Weights of a small transformer language model.
Size: width 160, 2 heads of 64 (1 for keys and values), MLP 768 ReLU, vocabulary 2615, 5.17M parameters.
Architecture: RMSNorm before each block, no biases in attention or MLP, untied embeddings, normalized queries and keys.
Training: a variant of Muon for these matrices, 209M tokens, 13376 steps.
MLP neurons of a small language model. Each row is named by its layer, matrix (up: input weights) and neuron, and shows model dimensions 0-159. Each number is 500 + 50 x the weight over its row's rms, rounded and kept within 0 to 999. Numbers have three digits each.
After each neuron's rows, "fires after" lists the tokens most often just before its 100 highest values on Wikipedia text that the model never trained on.

L2.up631:554454511530504554501538539518566463489433488545524489498540554532512484480482500512411487531523433591432395460563540501529508455410466477485533483548327524451444465483476622480479500504397495449486402558424520446550433504460509460486435424485475579551509429462489360422523460439501473449574489420531475458480605502577466518569468499509488530552519410541542499582451524477492564491499422392486493446458501580512512448518420431533478559497494467450501454472451548494463561440544437
fires after: ".", "ft ", "on ", "$", "of "

L4.up497:477490474463459503564575513480498446556542529591599522506492516512585452537481496531469468452536469482463541480479503552527493494456598540484498485548421433453567415501517487512508489566498445513489542504531475431573536459558547590487484431511518464500509471540613545524409501543489471507525515451597540397571455582524458453438535481500512371456514485464397533497484548547578384351464468547510461595495454539595454525479588461411483555527439457456432528466493520469583482438423566
fires after: "R", "m", "Sh", "M", "L", "l"

L8.up397:577434415570456438617507492536527496446536510492466473519459403592444540533509584440442515504532516449483520428463514450459471498383501413549486513495537487489576456496469496465535488543467439511551408455407454431491443575506527495474440503536536522516486418467552438544459420468465545534507497565424469565575490490551527495545539534543445469522528355518410571507485500477575433439437529496524579469498480369434537496432545546502450507469439464512519539516500537374485483393526449
fires after: "M", "m", "R", "A", "num", "v"

L7.up83:453548523535425534512493443513458496529445479413509478504545522456528591474451532523433538431543587539518542505563534540521502451511485665541507554562461509391550532528514540520556421531505442565420558590533528475599560509504427597398458480542450529547478488637550451468425509515540551487547514508540468502449514434507587502553585467535452555471476485517506486474523475600489469473565487509571557540505478462394482492503454493439532571435502528467415586532481615519565477452443508
fires after: "| ", "- ", "m", "sp"

L4.up178:475458523557492554586529526479489507496476482576539520479470533587492547471544465471457476544452525408435486539401523455465441473521584537525533472418509518511622513501547499395519576547477538576539489434380531581434410507490536480490477450451492521431554424464520532460415452488593516441554481449415500558467479531513522530418570454426524424509538492543376540501568555515584432460577559504446513530451498481429507456503642507550476503463446440490537507548512560517555412444492457
fires after: "P", "p", "c", "M", "m", ". "

L8.up621:565533600452476453537392471491519446555556415537547523488505433518471484448498493517490352483630415467427525528553473525499516504552511473408571491486512499514541594495512479522508536426495533525490512522584473533548475481469502473438399570516459547551460500522532413486390446414576580583519478461390534478511564530504518455459555570465427531456381457525511503418573459452526518442485442490539486429537563441466507426558560460552526419466437560509545454453433474470523522490511517
fires after: "ph", "C", "c", "b", "T", "dec"

L4.up428:518486475490527467535444493583462617511506507517455545567507479472503489435457508544602449517534386498582518582469456558437620519564539550530565466498530470615507520471410564445612520464499557461525605472529424469584448460457421532625484457476451561536472523417519476493500461507574561543571470517518526535477495573468533543501518630577490415547512564490464442400415438454495495513546572466518542456508551471539491483530550525515535413539457520517533460483424476449465514523495533
fires after: "B", "b", "p", "P", "t"

L6.up144:413528446498598496542420454459539555496508532533509598602498583484476397499519448487417413427440530454495526397535540439532461540547552509505493501477449492590536473451504531363501592563460436527477563505440460505466425477493448519508443482419464508598505511535430493527539549502575467537497522453461603601450428439487502537463569440474566477501554460597495448479479558491536478472543456476447548496495504565483469493456570451557548463515532554456485511349503489536521596488460479
fires after: "L", "l", "R", "dr", "W", "w"

L4.up104:543446454441398526495531472530492546504543558464498556439557578497603526449460546482458442500481448536452587461516510484510479517527481457504431518415507461525544525456531536475443567470593598599559440452469526553532457557501504503448444477527497549382509398494457433483470498448522590490547445518551406514491551445486415557534554526514528447412487513455492448433543445452511524537539423419521399462548578531433376473457561514484609470491479494500457473600567493580546556543491455
fires after: "P", "C", "p", "} "

L4.up232:526463529473488443605536530425566467527469603449470474520447451583508564467605429408439527470480453546581556568431510507571505515464602522521475543507494462509460556495513504415497507423499496539500432453471503482541472523440389479458473548464507504558526408413532476512480453460396516490499496510392517491465427514491464521548508427500471429441465464435440514441461416437508541426516573493513509603430477533543389552519471494601561421484450451510457519477458417424560438455453531
fires after: "C", "c", "f", "Prec", "A"

L7.up552:435550528525487578474557476423566541533501535454557486496506544594516503466469401511520478506472518538383533529523584548507547544525506579481551516560517519413472513527563561495473397492464522438484459505500528480610497466531434574549487535529438418560518559557499446606448474467494487539451538511493394401504543404518567540552454452528449515407539515513509460475517568470550476544555486497538489544510523566449404481431648588502566444469461544574463444506437413515420500484434445
fires after: "| ", "the "

L4.up23:475561530557460476530495483569574427474542528526479487557508531459419480415437363528614575541528425535424562506503537453498501558518440523448466418523440545476483490561523475503507422527470565475449478506478525547452543361499524432519457366462432509528480532461493530548477518505534424491507550510519503500589441536462486468541498418398459533496417501528488560549517555473541556448561486358524550502588469536524375526549509502534447496473586476515532564470481481388478414453496477
fires after: ", ", "However", "announced ", "until "

L2.up660:526523498443482416587469534537538589567597538386534473483491458548600470532441392499472492484455519383476529467447447518585508471499529462532508533535471591522487649531541504466437580507423507610508495513621504604398513486535395434443475495473490665492522532549509489518485463517488437514521491459450504509601533458576467499435514534491444472510482446476513489427513438536494449502605489587501489542506426479477478500521498452560478418507515492541590482471492508485475517496533488
fires after: "\n", ")", "did ", "University ", "1", "es "

L4.up135:462541506558516477543520453546530376527427492565572464446401446480479523480607485399350554467476514460550483488523558459498482404511546514507438512496508526519447567471488495584602409569553466516437513484493546475603468551477563551490492578496527495498482511471481410499396460583530519536554468495587508498514465522443549512480408503603497468485461398481551482460521579472531566541467511479463535502521442501426478514520499518392517499454416550531439515472452463455453600483497377
fires after: "D", "d", "fr"

L7.up234:480425470524446492538479470471539539566469494510603561412498470521538468507497460436487593585547512473507515476528526453437520467521549500536428527385527534566503516532428623482512477536576449446551589440576447528409487546578552542618490508508451471525448529505561501473476442604549570489518468440403492502515433531541484491535581471524566548485479421543441536474496571477548519505504555526483479508435620458498480511573497382487430418476444491613588568536462502528448495521440553
fires after: "c", "P", "C", "di", "T", "p"

L4.up655:439539463428493508547468445454492526484494468474424475478547480424523524377472462529439532514510523463490429427473482483493469592482506588521529535492480474578602532544619519462473441545452497509471474462500512510431515355456371532575513426473477559468519498479546507549514565504593517575490449497598496567499594513470469496439519515549532480525485566536469551417431548553507547496623474450570508500439434519470487503502578440505520447510385528466558487401476561425626492485455471
fires after: "w", "wom", "B", "Sh", "W", "b"

L4.up286:482513550483439507529445563559489433430455553521416483439532524492381460495449541558444505529526395547525544519432519501548544503507550494444623539540446560474506550550414537524471411623514552427518551469477499391488556577507484569424465488470460515411438518558489615585548532539505404423414548422492541465491458484470488474474460407507441454529414469497550486500483481482501571447564566471475479519521463492479567455575503549526421485487509526454454435414399478480441513520507512
fires after: "H", "h", "W", "sh", "sc", "Sh"

L4.up6:531465526442540473462506532471440468506646587538429507520574496487510522394404506529416466580507414528522531530478440390444464455449551573538436597548483441512466560541466559466476469575416568514434550440523510507480520474588510553463456505435473537530559473494528501539523484457554448453542446523504526545466651500515415476480488460453444463544459539469471402415486494542472405568473470525513446528535510537501481493551530561526468476566480575370484508440535472454609483498559498
fires after: "w", "W", "M", "Sw", "under ", "N "

L4.up602:412476412587455502461487582554517477565452496452573509490485451537581520519551509486479474466567460466523574498479463503530501426541470474503477472516500461519591532575538548459419526569475548502410628521529474470450491496574511442479514534500389512534489554454490536550516506503618527516548428422464546572478482426568528556576491574474466608426457391499440443449551516570506485497540439443489468602499555527587426536439460604460518465450596466480559507529444540496443533547546447
fires after: "P", "M", "p"

L7.up720:536577373537492523411532555487498390499447503605428540375454481514470635503515486506502440387514451476542487450476544432472485494531501423483494498536400539418540486547498536461482497619502467426456483524484513464533543440486456459509490465454385465415465625500421517448527568553519573566516464524461518499515459521519506558584400458535495487442444482529454498577451562525457468510497420508476464572574524556489445489509527575473522497587463555528560504516514434472548528566459491
fires after: "S", "s", "G", "D", "d", "P"

L11.up197:484521553510477425559442523599486464563535458530523472526468516535534423471548547530610479529487600479487498489537500541537518574412408455512512545429586556523539484561498504542481560498480486469494623573455545391498571497446472509467449430413509549537508441492567517442515492616418468458539543502397424444581510523561467502464512560506461507411525504367533600573494539477437454468529514526419448587432520499498525463491532464419471576507552517453515501441486497456513438561438431
fires after: "(", "In ", "–", "te", "\n", "in "

L2.up211:485543505391630488434465488606464541531517510564489458539475554520498555461570499429356450449496515519530519532488447423551630463470436529491535578424461527506462487577390574504554506484551461523628434443496575458580493560435519490542541521435533479484474469553526464423483480578444506513470514377464404518492469523491467504548509402404439491434531412489433482556563403501517493477541508564472450556476505477517498461473501434496452535568562529473497522512526491537483540534480515
fires after: "In ", "on ", "in ", "On "

L4.up183:440508409465402572453520485570441541468486515546531538464492519436495479506534552522465465502506424516488508484525473448445558557513585509509500619543484518493514466510490574506524558466575405444473577492465453426535567515379525411502517549517410503405499566415529595481519424562461568453515511510451530558467354495397445519490510505471439491458430525470608582508468413514532543560548483471461510510553520432542535471448563488603566560505455501562487454557479575444472470463442522
fires after: "P", "p", "comp", "exp"

L2.up691:471445566466511428571508528486546534429520445478514413505485528539540466502556576494515453451490501568488473480473574532460511516478410567538591509560463628542538548472558538502470497509527421579473407504501462531578414486500591528512465431519483449438473572473546449477573477515459572561447464512531404507519585544465444584481543459530585528528469524523500577535515608530506514475538479478548454566510525462411487398477488448658463560448591565504479555508489601510507457594550509
fires after: "| ", "(", "km", ", ", "a"

L2.up741:407400630481457601436482516491427549507465482510525473589383461520577477518517523499531501425530477437479443563466424406500495513480511535568581544479653505571590456540492519480556481493370517555468562403418522482539528436478480401496523530499418486449515590515514542467477498500456509479466479466467515469422471528588490462535440509473459549446591445515561527415525473532500579539520441599537521498506435575495467496517571471426483509562455538506475499462464452445525486521479538
fires after: "–", "In ", "-", "in "

L8.up357:536483504410481485573551525475514421503501520508469539499490422552519421583431501567524398454524449504497531484532560499510472554496454587463529508485463574455508583467503603580466480550493465478423530516526537529558554393463419532497438592427564519458497542483521503502438409439440460496443527502522498526403552574557508548531568532475536477427523475478507473376604512472481532433570592501529484435532446415589511441533635433529481471493434431495529531577516454451514429492563465
fires after: "Ch", "ch", "V", "Cath", "dec", "T"

L8.up388:456479624525468490582458410594441543547510527492508467468368502523525532497513519420468425462489467515469492604462520480443479530390494482433544516471608553478510515568507558508450492447471506565499465469493456463488528400513495592487550512426541529512528506476523519525496483471531536517546496361506523546467554555445475649469522406440556472466486550540470546447466546506429516543537425491463434511452453487407435470492537390483493567481514592515553439474470414604472450519415518
fires after: "in ", "the ", "c", "In ", ": "

L6.up219:525477515559573460550532542590472487478466508546476455572511504545506421474451546400471493484513475531387515354524381425443517483488469582519531550440556588508438423613502429469520466483531521463569467515456434476590465426541499489569532536482514534475539429460538391466446534565552438546446506446535526427579501465529567537463568514513551593436486508470473532551464467540477455434578456599537491482541512463475472555480520532535509538466579573514541511375490535488476461478449572
fires after: "s", "\n\n", "S", "ed ", "Ass"

L10.up424:503559406570481559440503541560516519569466445520463509456504356494430473546537504492495440433507511410462460472471525310448518642583509546448479485449505501479483556584558438566532517594528468490484643524531532449519524463567484456555501479463476442447520570506478558468511495535564442512487429446585586501509491511510504532472485517547498433427478523469430565495466452514504505576503527434557449489583521490614487537446485506519442483528486479563497485557401593473497446496501471
fires after: "p", "it", "P", "Char", "sc", "app"

L7.up465:580578548453530535567461469530453484506498426546528538531470427588542461552519556466525517560364511375568476457495362444477514473479458447528464528531425488490581508530455515465445468540527494454495476446554594501575463459511533521509482601464537475574463440513379520488485482543423396526510529466616486562563611529537482540520561456535525482516469568482504511488504516474552392524476482549479495509513574513437413497531517482497465531524428449535561461579423532453456376554518486
fires after: "re", "R", "L", "he", "Re", "F"

L7.up636:435515501423487521523432476538490473624519445454384649540558460486495583494578422404479605543578479532462551447475473513513493460484496450505547560509432519464431473404486482479524481436527467465487501523596525448533442582453414476466424492516473439460482444453517445543542550487560506487549558484469473550599454558513484533531537475556491406572556500500507398476538561541512473437499467532581565517452383440512411503584428529475471420448484483496566534485463475507539524459537453
fires after: "f", ".", "F", "; ", "- ", "c"

L8.up287:537516517550469420409575434477511496609565515585567488544494523511521508434492426540542557482595486614483604400492488569551554406496485484460494482468601561433482439452531472539438504572516564496501523618451589592511523542504533404501538529419445478503426549509571432478505489527479440425550524497498422412527526473576546507522442554443541483432440563453465478464501386520472592467523499482511497479443442477539529471545464528480573568530519463515507532513553471531476479475476404
fires after: ", ", "al", "Wash", "A", "B", "However"

L11.up457:576497560486524500413565539518576412465487514535425511455484489462446428451502423541487494529424413490478527477543563539498461410509480539501590568536458515461512530571419527452554508600527578459563467461396573492500484489480458436471468576456564540463348504547433498543543431446503493461501420463605550584556492470567440465494476464453546507567460489548462546490435407455490503448548470539534559489529521447520457488564528416557635476530448528537513443518544478516537482583526565
fires after: "h", "H", "K", "G", "J"

L11.up615:534515552507499508517505543486528458568507485630500448473479612537466507574546528583556469520565491530481474547484503419448547458433507594495521452456542585536527509515463552499461510513454524551393516613499675435478510415581479494521493550407526442501511498482504514446457482587516534555507517359406545449506593509592450539513525495540485427448519441585496553506504504450436436559524453547472441452496570471534556475522523426514488508417444534522430525428503448431555455525460510
fires after: "In ", "On ", "in ", "on "

L10.up130:494455434387483506555474469492499485502507511541515535514542496543548523552438475530543526409542490537395500494422508472496527468469481432526523504556515531501598556565433451525557475557441522520489477525504491409465414544424523522453484453429471426456534435544495541556442503581526596592566554510584512441508449586581444540521512489530533536534552534421436626559400582471472465515511475586500523603559540383479531508562472507509473505557514521560520450401583481409539533470570561
fires after: " ", "m", "M", "y", "8", "n"

L4.up678:491502478456443561392518469476595496449484521508488454503422410469543491481465482334466451521462472488382610541498496544416545479433530450500552426424489460498480529471495518458474513527411505469493494494546561553495514557507490595482476546571481557470553472471418511575567441421460473407470481565487463534542499504516537516479481479590412479514483504417504441572470532396562378479469506542561473444512496505522472471422559579477588508460544496516502434493471453543645414508493480
fires after: "the ", "\n\n", "site", "a ", "J"

L4.up188:612592499455445433560474473615581424531546545493509442502553524567525385508462512448526435492596451427498573519502407552517536416415472489395456476463570446494580473464535506540542517476501545514476509414491549454472490392527568498538509542422576550437522492557452580496441503432543538548497549489464450428443510396553468552508523529472509465535513444589510416469514506520467605470442502471501562501433508454553436500503556497540533518524445516497517401460550435465416484492482548
fires after: "C", "B", "there ", "G", "There ", "c"

L4.up418:504416434455462414541527459540476510404598515566440520526514425516561562454388479543465490472494451443493557480475458528552473490428477596625486561567458486456491453512558536511508401539399407475431493505481540469432518486559480559525484626465419477484441473576550470429407566501557569545459494462482494528395499519484491576494497496550480426492525481497452414513502474580501506481507405452480569464502483471538506485547600468513491498458400564458455573556539538440510555446476552
fires after: "M", "m", "W", "w", "was ", "200"

L7.up9:538410544409520496538363555515521396599467525445466555517525572417433497504490414478450490568487493498508518542458497501507527391490526486397628395474521474599536534545519632506409543519494494515561469505527475563604524431451553490459492458482605564558554528504467508537499527472441618556536532477529516505491504511527473436512544494441524408512469504472490472442505566429525521509510480485481458436489452496433567468600507532502465597479532554511529430513552452509513467420422505
fires after: "C", "c", "i", "gu", "E"

L4.up339:465519500498647443471460426574512555498529426415467375502504572484475502468532451417472454501491496441518499462477443509598511417605447445533544509498537562545465543425566516513509554555505461521495568422600602463512521453453525551539387477440544443474491520526480496586428551479573490452542539529429508542449388635522465465523522503521481529508478536580480475450457480545443443457446506533502503490565514517553434526514530423543556481582509525478526556472495494550505614530401490
fires after: ". ", "H", "W", "w", "Wi", "G"

L2.up467:614514573599478490405528489387510474490489475508538513535540429468467534429495512472463468506449451552487587422468564430504514496513505492506416537544486508555472482492491553380603380583407469482528470491497510509532386556452522480539435458539435567542508463490517470460467403468544522464578473531521510502473515520503549514565463528524527469493537417555498531595547398400431606465460581519524562465440475524381506465558511468569425579482459537417516533553531524447479495482508505
fires after: "$", ".", "^{", "ft ", ",", ":"

L2.up92:557527470509567527438481469514511491494480493499498448551527532536493510537448425466435515464507530518609469463478467475495447500410492473482438432515404485488582554486471526358535523499403515498589495583488553460587475479485502423541510536488550525475450513573589450464516523485481483552472489427541504421495520623395463517626512486514471566549429443529435447549498387534514501452498429450525466502502555650452469489458510426506472553469571480499449463549441484426612495603465576
fires after: "/ ", "\n", "on ", ")", "On "

L7.up6:468447587438525529544480453514564493520466432525539494533481471533480502515496542409465489531484539420535477446488482476556449482558621476575556430424534420560565526496498537536439508448529536444463483499457550495574537485486464505431459533474521455489541472462470421471519406482436541541501425428464511380549520495458504442540529511536532565479436521519431422505481508515477443470671502596517515655568408464572542545568392564432500424498447605526460508468509513507474429507533509
fires after: "C", "L", "c", "Ar", "St", "Phil"

L4.up226:518511555546543475538440515485500594499477517537538509573534482454450352461488572423505448475527471512485507469480538539469432503618501436577462408414563465565547586525490469425472512434524495567468454488457450495512376498581505476483510487443489620475512552499499428490503462516560495539525521513349458484550476561574509509475491527528643510485558586497521522409463472442506569452482612524470532549454456515455443489445534450511497554481546525469532612596527528528497469566528564
fires after: "T", "C", "F", "f"

L7.up267:483476541493453509495601517485500524576473527488558512594444500456405559509473432499487519545438446417458563548538456625506538486449515561583581576539481490512406458517482585538492496478528521510511536476479522403473510498526423557519528568353532454491496453545537510539529523454454478486512457520468441423468506497509451559493500449589578468475501472476485457546473520460440540499590529529495497506496456506617496435598509434481486440455423523518375485545477596564415476552416351
fires after: "-", "the ", "iti", "to ", "Time ", "in "

L4.up192:532460642487479520434462489551513408530467465585463538505465468503494420477538502515474469482510494529551547439470596436476505599516470572556489462526415500452544557567552530491395574458540494525476487439570473506497516571510482647501506464500478542477533476528402539501493528463555450452503491469465579490529665466501468525539490532552465543468558504494484365474453512527434531501440519626492460519544511479565548435504545406486484399478538606418522538444540462417485424462501501
fires after: "w", "W", "F", "b", "sc", "Bl"

L7.up159:479551385452510507524535547533549481478558485474442493477543540567474523536505523527554476485508466439560477423502572516496470455566528478577447575471451612440528470495571601459506534519457498493484483557496495456556516534464444480437527562500531408552476472499525480547418458393466452523521419540544507573466526447452490568508535474568494593537530521599462558435409444436527434434481517397542485436522502484461467505494578445598505542565400477568543543615605489479407387478492512
fires after: "h", "G", "sch", "S", "og"

L4.up620:476464486485454360535530575444460546521583490482463430518416452446584554476465621407481474431494541441445542550543466468444480464489591518497492546458539504535443554541499491521535559578523473460540553501471459495533518473514561499434510499496591474452520522447465503442486447537534458478451525475462467487499524571529527594478477575438519454513489523508518511605438624534453414532512410542437548526613388453498393419487469496448547540506494552492436438453459549565522516401422561
fires after: "the ", "In ", ") ", "in ", ")"

L2.up72:420415497497524458576504530592504487466477472447583505544485568522541481501488599542517429554508429520541484519491525413442453569488547586424580443465516592457542489577535509486451476463539441507415520414384497549455520485510446550460429573447605466440539494415646521596496496471446575510410521492578482571531455558481431609483512468560463518466475491477500538563472513541561516524529459477509491544538557518506468474512485476470532422538447497567610511456468502423541478587520518
fires after: "| ", "(", "-", "==", "l "

L7.up715:458490507480484564486504443543452402604436418571522463511458526542535526509582478515487501413514533435525488483545522374539480500476525480553500483598504454546552372578474445533475454536522495486429485482451512550487569560424500498430440602414548554480461428475488426503424507475511477541504565447574527470417500511435605512499515480470436452469567521478422492572524491502511523529418455593472457466474441547479452448477530542554549475510483504556495519385459337501432462491429434
fires after: "f", "D", "d", "F", "R"

L2.up27:448544587531508620570449510561508572465492525527493514526619597588469512522550495515507466531505513508578497575449451503576460468569581525507525573493434525560510451468352544509602550514419445651530505490542552492435485489426477502537479499509531437445487523504518495445479418465468422463485514337444492474427520457555506527628483518500483507535487490522443567546505542469601475451526486468585440508504592468512505418492466481444487489560508545476438521483522493497555569502543489
fires after: "in ", "(", ", ", "In ", "born "

L4.up55:426484446476491488476488476615490498524467472441463495387479515560484539526492472490407468486522490516494512437582544524491443430472429491548446490488613395532578507480479503530580479529480596527513504407462448479549524479505514433567470447523503492399478516517435490488406517449568568506615577487471463472437466541422427509421518486548521514506496527516553528349554414473602547514464422467555414452562453509597406495490510615494456493485497466498463492577480550500475587531444512
fires after: "C", "\n", "P", "app", "p", "to "

L2.up187:531540474529573480523524527486474488534547538424526481508444540458491591515397395517461456555542595502435561549526477504474524381484455581613477551445491457498489497563603474507443542539447469505514511613580530545549424505555586509587460510539526470498543499497437392448481484398473427519604446510495438407490475463459494451448468413449480499493417533470580581509564483514574484551508463546522436496557532489529384464562579492499512520532470510424464549525458500508457439414518481
fires after: "\n", "for ", "| ", "5 "

L4.up683:535485473567553457472515511592511479551518475606478524418499471433457414439509518506500468475473444532559541511503496418426465478520526544583435510488457488455524482492547478486427519550520509434428524476534531455512489582552451590478514489478473496413499496440437540432536585503603553549515586556532603538536632604578480465477505475439534508544470597529517535483434471568474457464605448535528488504491481529467546496513565534446586500456375589439575505408527499580580581484524461
fires after: "s", "S", "w", "W"

L6.up445:420488566455506486480487547596520583548533550457460519567507372526563479487507564473402501491541443467437563385486401381511555422464501460548502524534525511476513481579540474507487519488482597472519511475449494484482536557479489428442542547577502499448528449505500536575455504378554495506555504412524458477496481513391562544455546533518437448471467465548532542517446475506519549463559411448458420467504479547495456525551531506534410400513489521513459528665562545437494467611464498
fires after: "P", "S", "K", "G", "A", "C"

L7.up381:460568553541530558556500494532383491511472556540422513573463539613413523499473450505521547447592475434503467475473444477533492392612497511572463472490413421606405468519560505548547581486501501462484446459520506504506481456477498524461524602501461478514437490505479437530567458523580476492574601491444459581509528508349581436498429462472515493497484531511509506473536474516605557483464506450509514540484436498541475442581516439587403482485486482433519504378446484487430516441486455
fires after: "F", "f", "re", "C", "de", "Un"

L7.up508:475553479567437500586558514521444525515447531540490469439458404382424397513439464542484498495473596476468469504457444433479526507439398474531534549441552472452531521549583519407586547491517458492469528525515587609602520571433419449539460402472466537432482532447532509530523410466535514483497525478528437486528476475483472477592489561507451469451516466465406526540476514602552480484625430382512516435500492551483460499493544448536499460502604446438530517532520562492483451537445459
fires after: "S", "p", "P", "St", "s", "| "

L11.up442:493488611472552553454502475551554551539509572503434444531513559600588495464486516439589547463585488455505513570542426514443543521480474550457463568577457538561583545534499527544503517530480485513475450552530548353476556488471460492535493521468605490434561475428512541548507423513524420506514420520492460467537598468451474627558508587488535437461491581441557551551477493519495434433415517471498438597436460527462454495521629528449474548429530522543549453533479485539558471485432522
fires after: "in ", "(", "the ", "\n\n"

L4.up615:441421455464474503555544487483396442533602471550538572547544537549484476540437573452459545517510482564498430445536481572450418472529564483516498546562473506501564469512479551512557456516498464511415520520553483515566473550517555530504447527410521471556519470559515406593464460572553441542520536469514534564511521505455613503470546524500441425483476476476431581446516529516561558456505393593415458554468435544474417446460447532521703522476463563560567477443478519502479498450529453
fires after: "N", "D", "d", "M", "R"

L8.up756:496507493440420516508572538607524491468510470384447482481542475485422521430551461527480513496418520447569521445507552576539436483480423504508453585466468448505474527509454429492489454613502432586510480417589497514533448518426559548436483494560568460635449406549505529455507482538505557472526519410506542548485411571487511466620495503523530436494502370512493460472552487495591555472523502431513594523454419582487492452543505488476473391509489468571539506467389551492462500466517522
fires after: "R", "C", "c", "Cr", "or", "F"

L4.up601:483519430584421471436482613505434533523534529496517455468546507494549462436478471409523486413473530518550513455520495470468526492563443494507499524418598504511602482566511537483496516473601486509534482485533580502504567483519562406487511597532436553503441377477510338480513547486422502482464476425483487415595432515479494528637512430574557514468470506493491589474444512501533513523507493544464441547513595543517491446435483517544544582552531439547507538464424481472479467432519366
fires after: "S", "s", "re", "Re", "the", "Co"

L4.up707:559518494435480406459519556501504465481373562527461460498460579486427495445403438495484439522550534426514452529392544490548433486549538504437469519596517465427530543520528531474416525494492615451514523435450429468452457461513470530508512475431391552499528523542499565497481523369476456484491456457445453395445498523482508549508475465499446494413351401444502481448443494557444563448571488467555426541494478501541453577473423429553514473461508499487509464479457463509470532540384462
fires after: "h", "H", "P", "C", "He", "Gre"

L4.up688:529532501585544517516429453512524527556427446453494536558554525499410435502567478484527576443449531438551532519425485533545532541473555551472472454539464498627533436471469551578518534516532540500528539547509461522515455481507503482511467497487400470578524413460476505505528522521576560495542463500421514631487473532533484520523632584506545477498507468521440471469446495461418576497487438450442505586387439532406478484447530479552541594392514554535589617474458482593400541564503523
fires after: "B", "P", "I", "F", "T", "V"

L6.up50:478523528532432580571526495443557483495508521546538516511545419499494512505520533551470517440620551533604444491538525522559449502448563444567515431399485494444514464428439462411509584485399383538476546454538480484450452489518550493466446548488530520516595472537585417517572526512476455517527477513595437410503495556536434457445407496557556573467463440477478446461551515414481441430523444529508485505527432508518479495489496355406565479460423477472552445447451548414475443461497493
fires after: "R", "l", "r", "ear", "kn"

L2.up618:500602523463566476577532595487569541485500456519525509541535606474512535599413479478436504557493541428555400498395411580493517434515472472489525509520480471454561534560528468479480516527421507481513595485592522525599459454535521519566479556547474536419484433569481429502551486454514513566494479445446496532466514600580379549468516566380514472448402551537525529494520530591440441463538461519554484459515565536482445479419500450572480445506445545513552468494463574560480452494490575
fires after: "\n", "did ", ")", "Suc", "5"

L2.up575:426432551445462507497520521497503516462599534485509483509488631535531485472522592510539458382501573499501541532504487483509484445487515526558555534484448538487500527511491545490482533508462442518518460608585516473595464470376438466564494486451498489450467551490532430531498493537544469472483492434574501374524523506428512512543454555503471468507545583483524502544473541502439389455489434542513425603559585453415483534514637487530453480382501520528396644443458467589509509550543452
fires after: "in ", "born ", "In ", "from ", ", "

L8.up581:536567588501591465442524467518473491518523460504508472414430579501476494426456511490555454474579496432548542486502544471493450502484491496465531537494407558528437393532501484507481431442460444542552508357487540564483509464401472530445529536516413375487480505491495565486467394541450535502404459602532431472514504454502481509445461510539477555467565532478495533518486521544580515538435548618541570507479444565482532513403454641525563478479470426481477399544426507506428440518544439
fires after: "the ", ", ", "a ", "and ", "of ", "The "

L8.up266:453539454547495515532502478602498536505501438590525502567508527506456462490484549494465428514527469467482469408509512476516487614598542459485474522548494459454584500457488471565514569458494527546472452563408463461545404513526470576444484441463418481528529433551488518479486373540556337491540470408565430460424424478489469507531483593464405429503461531470451552447488475569475425534507428527495566453498441479531570469510420507505469473412453569487493559562432587480466398545548487
fires after: "p", "P", "M", "Char", "Ab", "York "